config.yaml
n_layer: 10
d_model: 256
n_head: 4
n_kv_head: 1
head_dim: 64
d_mlp: 320
vocab_size: 2144
activation: "swiglu"
norm: "rmsnorm"
norm_place: "pre"
norm_eps: 1e-06
positions: "rope"
rope_base: 10000.0
rope_fraction: 0.5
qk_norm: false
attn_scale: 0.125
bias: "qkv"
tie_embeddings: true
parallel_block: false
init: "normal"
init_std_qkv: 0.0287
init_std_o: 0.00643
init_std_up: 0.0287
init_std_down: 0.00575
optimizer: "muon"
lr: 0.0119
lr_mult_qkv: 0.7
lr_mult_o: 1.52
lr_mult_up: 0.827
lr_mult_down: 2.0
beta1: 0.95
lr_head: 0.0059
warmup_steps: 200
schedule: "cos"
final_lr_fraction: 0.0
batch_tokens: 16384
seq_len: 1024
doc_mask: false
train_tokens: 88530000
steps: 5404
dataset: "wikipedia_en"
MLP neurons of a small language model. Each row is named by its layer, matrix (gate and up: input weights) and neuron, and shows model dimensions 32-127. Each number is 128 + 24 x the weight over its row's rms, rounded and kept within 0 to 255. Numbers have three digits each. A neuron's up and down rows have the sign that makes its largest values positive.
After each neuron's rows, "fires on" lists the tokens most often at its 100 highest values on Wikipedia text that the model never trained on. A number after a token or word is its count.

L4.gate308:132144118148111166107164122157105121142134109095137115105119068109108089184118133138112112098169109140131100121118114174091124129126106100125113108112129156134125114136125117125097078110117174127160125113127093134102122160098098074141160151128137080137145117111101096138156123095139102124
L4.up308:112145150172174168105118129138138075126088141142125115089143108138161135178148146130163107108148137121089145100126141156139099082153141150128109050156112131136130179156095151137115162165138139167117123141134094139102100136123124091148123134113142117148124147120125115112139120120166142103
fires on: "eb" 37, " States" 26, " until" 18, " since" 15

L4.gate264:141147139162163157143143144145119099124200151163088095140139130112121130115098113145117116112160101108111100144152123117122187127127109143122129097107101112118142133108129128127143066123120151089155159138115139102112132151092110078119107117164117155175139125126123120092154097135155099154
L4.up264:143139145135097117161139181171109105135128112130126179129109105127138118132092142164121155107141112094163059103159120169150169120160128128139155104100146103108091092121139149130125115162120143097124102112128106091145140109125137153118127113115160145105126118137110117107140096112097111094
fires on: " any" 28, " kn" 19, " some" 15, " str" 13, " gr" 10, " sl" 9

L5.gate184:126145137122123140109117125112092150155132127133134135149166095116142142116177145192152060086134107119113145101151124109128136055126142135133099090097129125147104074111135138108126155176129139154128127134151142152124137137129124123104129096145141121141126164090102159130124082137149106128
L5.up184:123095150154121139151119141127162111119131128123115132098102157144118101148138105151117109113052104068112154127135122120126109089128168136138110106111098084132135137131102114134121153109137121171107131133137120124129133175128130139105099056102180129149089126081157151123170123155108122162
fires on: "al" 12, "s" 12, "ro" 12, "ing" 10, " Har" 10

L4.gate122:127134160091131154104143096137120118162175079120107162097156126156122148090149155082139152094115146143154111125133115105134149169122106085115109134139120134139154130145113136090127127127112125138114131131166139093161148083080134097104092139140120123116157126145151125114171106135112112146
L4.up122:151110140106168150160109138142132151132196189151086129132156126082149098192105086126127126091137126113134139086128141150165127158119103117146082157115135102120124127095184140137176144122135105127143135123092130177112112093102145122112135117156088171122128169160123129174169108120148122097
fires on: "io" 67, "l" 8, " Al" 6, " de" 6, "n" 4, "a" 4

L2.gate79:125076103078131129144148140138137125109159138101137110136113154149149139121123120130112085107169158132173097129121138119100151168096160121109107092075127149106142129131140128109127123118139120117069153104144089133142088144106134127130087157120114159129111102173128094141088126172125159109
L2.up79:118088129120140110149143138085124125125136120137163148088149130149128123133118103122130141099146131128104077161142158107098091117136146130135128094123144122064139134112125156142118152091088125113127120151133114125137093119146128141092121167144121154128127089101119088153141116094109160112
fires on: "st" 100

L2.gate128:108131148130115135100084119127115097117134131124155113113110130119109075071130109170175126121127111157182171159164168173118141121121142154160127142142130124146123153142090119115100130162139162113115148152127137181092137126114129146131158131132133107139185138121167106090189148106121130108
L2.up128:150134141166104166129137113139136129125105158130113120108165149153163100138092120153159111176079090127145092138152152093097152114109100161144145176162134155121149103159101154140146055101150171145099147168126148127107107114090137137127113153135159157114156125090160151088098136073119129157
fires on: " fl" 26, " Fl" 24, "fl" 21, " They" 15, " There" 6

L5.gate52:161123145132170150128102168103124096148124109170142155174098125113116130088121096128173146136138143125103144169133117096128142067102147081091174136115139133153121145126140100111098099130114129156161117152117153113176179116134140140133104135124155153156144148117122083122107138114118140133
L5.up52:172155126113142126085159123146094122103120131129139166107108126140137092095097112156148145113114113161109120094079121130096144106135151118127088095108083115126125100120119152161136124107111111117113142132153117099132148115137154121098126156152107116083110099118126145094171138154153129150
fires on: " and" 27, " this" 20, " one" 13, ":" 9, " each" 8

L5.gate165:151105151116098171126138108136113109123090132134153107130107149101099079120126134144161131115126125160140114125119098122156102130108170086135161129178144165134103169157137113081169175121144121064132131112138136086086124127131132148107133140107153124133144113151086118123149136163116135148
L5.up165:120115146113093104119063066127155086113071106134147111144175127101163109108143137111135151137115109173120163123144121151125138114131128102113107107145125180091164139165124139127151098142111143085131089130158104157082116113125157137090091081104161115130148118132143128189135148097124127152
fires on: " res" 29, "res" 20, "im" 14, "it" 11, "ri" 8, "v" 6

L2.gate110:107142102181147098101069111141151095150091067118130106152172078083144094099123118081146125092127126162074126156151086162085130103091125174130123109146134131091134115129129128163099082097138117116127127147151121126148092149158157102101141135152093099185129114158136148141130096174125156134
L2.up110:138123175066147158168127132165111127139061153142108152154096170136144137151104122072167117160139098148143150143124118114090152162118114123104142125117119140150100131135148108132127139119113093169101100124178112129125148095181116089155124158133132142121120124125116163151105164153130145144
fires on: "its" 23, "ored" 20, "use" 17, "ane" 14, "ats" 13

L5.gate275:101136070130116161142115116137104059115111047138149119154149117150131108134126110089171157123149102124120119164162120139136132158121175121173115108145105144129164098122142125103167091132110109154125126071134123148164129092117168159095105105119130127117070125135127100138072179116149104159
L5.up275:079095164140150114124094163152087118143110087122161151124165068127097132143077144142157179103123148126166144101125145160174137111071125138089090124116114090095152084152139102151137098123129119151067098144135129127163156127154137131132158155135088124130155131116132121103140146119094139127
fires on: "ult" 30, ":" 17, "hed" 14, "ect" 6, "anc" 6, "ut" 6

L2.gate64:111120113095099130115135122132113162150147148172172141134145084140167106130124182117123166112148163110196159164187094136130140105137156123114099123126131130125135124134129137112088133129127136134164159103160122097131181140172108123124143120146137128187120130157081112147125158133124090084
L2.up64:162150070116119138133111171126103110129127132132188126146104092130152130164150157132155148119162143124139144149170085150145104135116102077089128121149146122126149134142149143149184143121126118115127092087095126148128181178142101118135124111147147154122118142173131117114129153114141146100
fires on: " inter" 36, " cap" 21, " Con" 18, " leg" 11, " Cap" 8, "iber" 4

L5.gate3:139125135153153136063158156117131112153144115180132124136155129090127075120119080161123118179128167114109164132144103117156148088114152134156146109149120127151194122069090172115088153145089167157099157130098162137133145121117124117160120142128144156134124142130173136128135130148129142107
L5.up3:146140132077122140100098086103129114119157149123120177113123156125115139128154132118136124117148124115127119104091132112137135121114152165124090063121115166122176140152162126147145153105112135138114134154176148053088102171149099140122145124134137151057144131156134094097114112141198108118
fires on: " en" 34, " c" 33, " ref" 5, " it" 4

L2.gate30:102146109133113169078104128096119104129096137142165176098094129112167118133129168094126110132155130130078120157126135092115130168160141140139153149084106120067126100092104114103152118138116142102111100135131103141111119120164140132079171120100123128122127096121120119158141099175168155130
L2.up30:130143101128136118082116151100137128100112152157173175149138124108175144102113090112137103151149143103113134165115093120109106123126163166129104148101128134108158096117143140103160128146162120148140075113139129115147158134133150147115156110143132087144167117134145102130152077147167171129
fires on: "l" 100

L4.gate273:130143133105153119166167157132145134100120163085128108109165097085125091134127124129126141118183073114150115156116135130146121143128142101145122118111084147145158145124079079122138160134148152131128081147147111164120132108104152150142175116088160145129126096152154163123101087113137133119
L4.up273:179132099114096164141129145113171109130151147134103111148131113156121135171126132150119122085164110131074140134125093124144097123115169123102156116160076151113124134167116180105146114135166105141150122144115184110134138104129181158104102138138101085107137157110100121094134123175069101136
fires on: " of" 24, "==" 13, "==C" 9, "ular" 8, "==S" 6

L2.gate169:100131126149146130119153160135183112132108164149160098149123134136124146103119135101142121138111110112118155135127146119112109134089118173124130139142105118153156125095124076106123156102131138133109067129064156128155138155117127096140136117148160057108116157128150117131092139132116147135
L2.up169:146107136129175139105118122114144115127166148129121124104159126166150121128102114087108110138117115081085109096127179156175103159125151161153137120153153119158131117126145096125131175106158112154118101141073135143146133119143121137158134124124100113121100146164130129142087126150090164134
fires on: "ar" 47, " att" 39, " Act" 14

L5.gate114:118139179137109083109144097147136107190131115167124074112142086128123142124104128136190181071100095107141115118115146106152148138102130106176125126167120093136124122114125155115152124118114139141146139091112124133152106124134098141111090132145123091112132137154109137080147144116127120121
L5.up114:115109183080160149105136126123109132135134140147113121094136071100142125105151168112142144136128137125167122116180143133116120150178130134169109162109078129144147159127103111181142155109147130126161087162140104100156154160108130121063113170132152125066102147123184133115067111109105118121
fires on: " sh" 57, " Sh" 21, "sh" 9, "ch" 4

L2.gate61:133127127127124158105155122154103105120149155143153123079152129148112128152146090154126149126158139126143124174129130088158104164160106142120119057129114113131123137105138147069139091144139129168120141136115104141106118130100110061137106137121128154143143157093146093110146158131140080143
L2.up61:104151149114122100108153137132116133181144131152139116145115135103127098139089167122160107155123074121138147095135125087153108123113101188146132161127078134102137142132100094133160109053113092107119129127119102136124180125137135104105144125170113125134123162108149124130149111097144104149
fires on: " sh" 81, " Cl" 19

L4.gate21:142152094144127110142117103133140148145151121160130142157152119166144117097160130192123191151151139159128107135157133120155082136142135136120119143104151100104112116158143146125105110096131154131106134149145144093139135089121110121127130139151161136143124089147152153120101145137103142061
L4.up21:158126118164159141106119136106126104116096101129129144152122121105147146176135135136128160117130137122142128117154139119124166094121139116094122112123145100082122093147104117124087145123120145110144156105138123116099159155123149144106126145112118112169108122096111106151120072100131121102
fires on: " cap" 15, "s." 15, "ation." 11, "ing." 11, " Cap" 8, "ers." 8

L4.gate106:119156139118140166077092127122144112143168041162159174143141117105126177092142105132144122117088089140134135166128140118137117154126134085152119113124096117152131153136148127155087124139107099163132073084121142122140163125105148067120176113112138124151123127111178155111120120129134119152
L4.up106:124133094132101126111150114089141121116133129171147098140128096104107137122107120145124105111112102158114160134120143169129156172093146113151137170115131082146174156177171179130128159105114090122093132125129126162104139077114152097139153137150127111139128128152131131143104147153133137175
fires on: ":" 42, " these" 19, " this" 11, " who" 6, " other" 5, " that" 4

L5.gate36:151097132103160120138099158135170116123158132151117096173090131085143128157126144097123161105156084109102166156122153101138134162108162146159132138096131118074150092162112118128136121145119107137140111097149111109103102156115141165134142140141144169105083119094104147144112142117135112139
L5.up36:148104109137138112120103165164155121116118116138135126145072127170190123149145131103113135115161128110125160158128180142154133135103133126132107146091081145113151066111124138086156101108142105135119096102111111146120096105089140163106131140122080115104111104115146151135120152110123163121
fires on: "cl" 23, "l" 18, "2" 11, "ens" 9, "rop" 6, "|" 5

L2.gate304:147142113123110133143145184137152154143126105156085119094145117116159129107100130098147157138135142108104137090129117123114107137089146149144127117103147159141149138104143112139118121076146126128138139130136163184127122155140168119155148105100155115084099160126125126126126111129105099139
L2.up304:066133142132139133088116117119094114101151123116096119120119137130180152116134124152122135142100132119127088109114130126139127182112161136142127155111153125152136138133124079153155154176128148120097095129120158166136127134133157181104128133136120157116148152141172123163154127096146096141
fires on: " att" 45, " cont" 36, " ag" 19

L2.gate303:145132099118116154121130151149109119146154158105097129117148143125161156140160105160090177154181124118090099157158127102073102162146158127130128150155086136128129158104122092104134121115159128148124106137133134123090147111136138151129141118111075112123122148128161138125155131129148118089
L2.up303:123135115132100148161105109123108114164084187111144145124121114103129145170134144132121203150176160124121122151113145124091106145130127119142148136152102114138159170095101080125146104165110102164099107151149147164118121128176136140095116152155109121147116110112118099152173111113159098092
fires on: "l" 41, " acc" 29, " over" 23, " up" 6

L4.gate306:104123091140176088145137158116127086114117104121160131111109131143123126127112167115116163109108125135134103146067153138068144124152140134131125111140141132096118106189089129135116127136183107147164160138122102123133120123147147115147173149087110088099151092134104092112095096140134069178
L4.up306:107155092187171130145152164152116126147119161081112126164131115117111112105139135101097144114129163103124143135114151159070163164165166116171109124157100124091102153152111104189057140178120133118136134131084134164113127181148115128165155144088084118119139138092179146114141131112124113101
fires on: "ies" 25, "ate" 20, "ite" 16, "ates" 7, " km" 6, " •" 5

L5.gate279:143129124145176125162162093153117145165139128171137150116126106110144142104149146150172150149113130182133108155138104148049164125128125138140120137130115115103145119129150083147152129107096135155130100114099121116132085071154163127099132110117126122107128110147094148090114165110126107153
L5.up279:107123106146128088110183163103150122097110141171100162109137094142134148109147086146108149143108125123145153159151117131091152106107108131125162138083128098097114120089099102167115123158094174131152090174111139146159145153128139132082110119071119135119166151142153142130151144142132171154
fires on: "ate" 27, "ce" 19, "k" 8, "ies" 8, "ree" 7, "ence" 7

L4.gate151:129120138144169111179143138150102107132148132120128143116126131118170100114098114107111134165140129156128125105153146148122153152126144113140101128139154130169128109124105123122167140139139125205139141120137164186143109171144147150105116112123154166191092124093087133158142128084130094109
L4.up151:125104130146148144127140120144101147139135131135131111154139160120152165107096092129126095136163131123134122159137110122159125124117134147062115092176138112107099139150082150140142114109133156119118113136190104115113161112134153092114151125142105128145095120108134109039169148143128144117
fires on: " tr" 18, "ric" 13, "ut" 9, " v" 8, " iss" 8, "ult" 7

L4.gate119:101140117128102129126091138087149085112179125125138144159134133116081134106117094070108071155153138121104147116097089129108159106157158137112123102130040121133091131135161096144174137147125118104167129152129140131058132097132153130144107143122109117169160146171131110127141068149140158166
L4.up119:116165133152111140154110168113099148083142121142132120094149153162091136150117101108109114122154114177139165077147115177074126125111087127095110117106101110154116149109091119152100118139172070104137093147112144094107096127130113121162095144126139136108108161126120093134120128136113135137
fires on: "gr" 30, " ra" 21, " out" 16, " differ" 11, " known" 5, "ec" 4

L4.gate272:143093099094138152109173119111153141136179157165115105099152159133161081107081122167131089100145135158119094101134158113137117118106124156104122104148115118116142163116133080109121136153141127116134150115157112099086151132123089086163183090092123107081139113115142124108129116130132080132
L4.up272:113104117111165175084170117115160175137133111166108103096145120139160089158098145128135082122135109158143132098138118107115071132089109094148123121111139151154138174128139088092130138104160183163128165122117131115114158162108085138147127108149108155114103132124161150105130132139126110175
fires on: " St" 24, "ie" 13, "." 13, "'" 9, "i" 6, " Ste" 5